python train.py --tie_word_embeddings=true --parallel_block=false --init_std_o=0.00674 --train_tokens=845900000
MLP neurons of a small language model. Each row is named by its layer, matrix (up: input weights; down: output weights) and neuron, and shows model dimensions 208-271. Each number is 50 + 12 x the weight over its row's rms, rounded and kept within 0 to 99.
Before each neuron's rows, "fires before" lists the tokens most often just after its 100 highest values on Wikipedia text that the model never trained on.

fires before: ".", " |", "%", "′"
L5.up1142:54 45 44 53 50 59 71 49 54 55 38 52 72 54 41 48 40 26 32 44 54 64 66 42 68 52 43 56 29 57 50 35 50 50 44 48 59 49 30 48 47 72 50 68 27 52 17 63 46 53 39 41 27 51 56 58 24 32 68 48 33 58 58 45
L5.down1142:58 23 42 69 48 80 45 43 62 71 44 66 64 42 47 59 39 62 58 43 44 52 44 60 56 50 46 43 76 47 41 59 41 21 53 81 58 66 54 38 57 35 39 39 48 53 61 69 32 64 44 49 52 60 33 53 59 34 35 44 52 29 41 21

fires before: "er", "ball", "ing"
L5.up1105:30 56 25 23 57 47 56 46 59 45 42 60 60 41 69 42 48 60 49 42 31 25 48 48 67 49 22 74 40 38 53 53 56 63 34 63 62 58 78 70 64 56 78 36 39 43 56 76 58 42 39 47 36 44 52 47 62 68 61 66 48 44 31 55
L5.down1105:68 48 43 58 74 59 67 35 28 54 72 55 59 52 52 67 39 62 38 43 40 71 28 65 58 61 28 48 30 54 69 49 42 57 46 23 56 51 22 48 53 41 58 65 47 32 56 68 48 57 41 58 70 50 38 37 63 44 50 65 42 61 19 34

fires before: "\n", "|", " ", ","
L5.up1138:69 46 49 62 59 50 43 36 46 61 53 61 55 61 50 45 75 38 66 58 50 41 50 42 75 52 53 49 53 54 54 65 30 57 43 50 46 13 24 50 27 48 57 72 66 55 47 31 36 63 31 56 61 38 64 45 41 45 72 55 40 36 46 27
L5.down1138:65 51 48 45 66 27 42 65 49 41 53 33 51 41 48 76 69 52 42 64 38 45 40 65 35 51 62 44 31 55 40 45 39 58 58 42 46 40 59 26 56 43 45 56 41 27 59 45 53 43 58 50 73 59 54 46 51 44 63 47 45 42 51 65

fires before: ",", ".", " in", " and"
L5.up1351:54 63 61 68 66 24 41 43 46 45 52 68 60 51 57 53 38 35 39 60 38 43 69 41 49 41 64 39 67 55 57 57 65 39 48 45 64 43 43 64 56 35 64 38 58 50 42 57 44 40 61 54 43 37 42 50 71 42 65 58 49 29 51 68
L5.down1351:33 52 33 41 72 35 57 52 57 79 55 44 55 27 64 37 46 52 28 92 54 50 57 44 35 71 42 29 32 74 49 47 30 55 56 46 53 54 45 49 44 38 57 29 60 48 65 58 35 40 45 67 30 58 56 60 44 47 48 55 57 57 48 58

fires before: " July", " May", " August", " November", " June", " February"
L5.up792:57 53 69 42 46 60 21 61 28 45 64 50 64 44 62 48 41 62 39 78 54 47 72 70 53 56 49 43 44 60 50 69 64 44 52 48 31 59 43 41 30 41 57 46 74 50 28 64 57 26 60 35 45 74 29 55 57 45 26 61 53 45 45 48
L5.down792:42 54 68 69 55 48 47 48 57 28 53 61 47 47 63 51 68 38 52 57 47 66 56 55 62 58 37 54 54 25 43 68 76 57 58 40 39 44 36 56 43 33 44 45 60 42 45 31 29 10 42 44 25 45 49 46 33 55 65 31 49 54 67 45

fires before: " ", "\n", "==", "s", "ks"
L5.up1171:54 59 78 61 53 23 14 62 50 63 52 43 46 51 43 56 49 57 38 40 50 48 59 36 71 45 65 66 62 48 56 34 39 43 46 63 41 61 48 50 38 61 64 67 68 53 68 45 36 19 43 30 31 65 48 50 52 41 56 36 66 48 36 58
L5.down1171:36 65 32 53 66 42 57 34 67 46 51 40 43 54 46 39 40 55 34 36 43 51 38 21 46 41 57 56 52 35 59 39 58 58 33 33 62 51 60 46 48 69 56 26 36 34 50 47 65 37 35 43 38 52 51 60 55 56 38 60 46 35 43 52

fires before: " |", "F", ":", "ond"
L5.up901:51 47 57 55 50 81 48 62 54 58 41 59 43 60 53 38 59 50 33 44 55 34 56 56 69 44 31 64 63 72 52 31 54 31 24 38 36 57 35 42 55 71 55 32 67 38 33 33 42 46 51 12 34 36 33 63 26 55 35 50 58 50 43 31
L5.down901:50 51 45 56 50 40 63 41 51 50 60 31 54 42 40 49 40 30 49 26 49 47 35 46 49 46 58 40 22 41 60 66 29 60 45 46 39 36 20 56 54 46 31 60 33 52 40 63 56 34 43 52 52 66 37 46 65 60 47 60 48 54 44 50

fires before: "ed", "es", "ated", "ate", "ing", "ant"
L5.up1078:46 62 33 58 32 45 77 44 48 47 50 40 64 34 66 58 62 59 43 50 04 62 47 52 45 48 47 42 45 51 32 44 67 52 34 48 48 60 53 44 68 44 36 77 36 59 64 59 59 26 30 64 51 37 57 34 42 32 47 57 37 33 64 38
L5.down1078:60 60 49 57 45 42 56 44 49 60 38 60 48 30 91 61 28 79 42 66 61 50 47 29 57 57 26 54 36 60 64 55 64 66 58 27 49 61 40 54 52 49 64 46 65 31 52 53 42 47 69 42 54 56 33 53 54 62 46 68 54 32 51 59

fires before: " |", ".", ":", "–"
L5.up81:63 52 48 25 55 65 48 48 50 66 56 57 50 60 62 36 54 63 41 77 50 40 53 49 45 52 53 31 37 36 53 48 45 63 52 22 56 55 41 44 48 37 57 37 54 42 34 67 62 26 50 58 72 70 44 41 50 62 61 50 60 54 40 37
L5.down81:57 46 53 55 45 48 46 38 47 45 65 22 45 46 39 73 40 40 69 49 38 44 58 57 51 50 42 71 59 36 40 55 52 42 71 55 58 77 61 68 47 46 40 63 59 29 39 63 73 53 31 28 43 55 51 42 58 52 31 50 49 51 89 38

fires before: ",", ".", " in", " of", " |"
L5.up1167:65 43 32 41 52 31 27 49 41 48 45 49 35 42 49 47 59 47 67 50 52 49 43 36 53 29 61 37 56 32 69 42 32 34 50 67 50 67 43 68 62 68 51 64 48 71 54 71 61 52 42 51 53 32 49 18 47 62 52 40 48 46 72 48
L5.down1167:43 52 52 49 49 63 69 49 62 59 59 55 50 52 32 58 61 66 46 42 40 55 73 42 42 61 66 38 37 60 44 40 36 56 61 50 36 59 35 58 45 49 60 42 44 40 51 55 44 49 55 52 30 48 51 42 58 54 56 31 51 61 52 69

fires before: "0", "6", "9", "7", "3", "4"
L5.up513:65 62 28 49 34 37 27 38 59 36 67 52 54 60 35 58 65 53 46 48 36 33 41 45 47 49 65 51 47 61 53 61 47 75 50 43 39 35 36 23 47 46 35 63 57 46 53 56 62 39 20 40 49 82 75 43 44 72 40 34 68 43 40 48
L5.down513:79 55 43 44 51 34 82 60 64 53 51 36 46 54 56 49 32 35 54 27 53 44 32 39 50 46 43 60 44 36 42 56 49 43 41 33 52 58 52 54 57 32 27 46 71 54 55 34 34 57 34 56 53 56 35 59 58 62 33 37 43 54 57 53

fires before: "ed", "es", "e", "ing", "ered"
L5.up920:40 47 63 27 43 52 48 42 52 56 45 39 82 51 54 38 52 61 38 41 42 47 52 59 56 49 35 72 67 44 63 40 52 58 51 30 36 50 55 55 53 40 56 64 90 44 46 43 44 46 48 71 78 34 49 50 46 60 49 50 46 29 57 20
L5.down920:39 49 58 35 60 52 50 57 54 49 58 73 57 35 65 50 47 67 43 43 55 40 50 46 45 48 49 39 49 76 36 34 54 60 51 21 05 51 34 51 49 63 56 56 38 49 43 60 60 53 54 58 60 49 38 52 81 30 23 60 59 41 67 56

fires before: "9", "8", "4", "7", "2", "3"
L5.up1490:21 61 40 70 35 42 47 49 53 53 46 28 44 58 32 65 76 67 59 64 53 40 57 45 50 41 54 56 44 51 57 69 56 44 42 53 42 60 53 37 74 36 51 69 49 63 54 54 49 41 58 27 67 51 54 53 42 49 34 43 45 57 49 35
L5.down1490:56 70 44 56 57 32 42 52 52 71 54 42 57 41 66 32 47 25 49 44 59 68 52 32 30 44 40 37 45 39 54 18 36 65 70 59 41 53 60 76 47 28 50 60 81 37 46 45 42 37 70 76 16 27 64 39 62 53 60 48 33 37 55 45

fires before: "ed", "er", "ion", "es", "ment", "ional"
L5.up1480:59 47 34 53 63 73 65 57 40 42 39 62 55 68 70 54 54 70 35 81 39 43 61 52 59 42 68 37 29 66 54 45 56 56 50 48 49 57 47 44 52 65 57 53 57 61 44 40 30 36 53 53 45 36 49 48 56 60 41 55 55 50 54 62
L5.down1480:57 48 44 51 55 44 54 59 47 62 63 29 68 70 33 54 31 28 57 58 58 52 52 48 56 76 30 29 86 45 59 58 66 49 49 53 56 38 45 46 53 54 45 50 49 47 29 40 53 75 53 54 26 52 48 52 23 42 50 46 44 34 45 56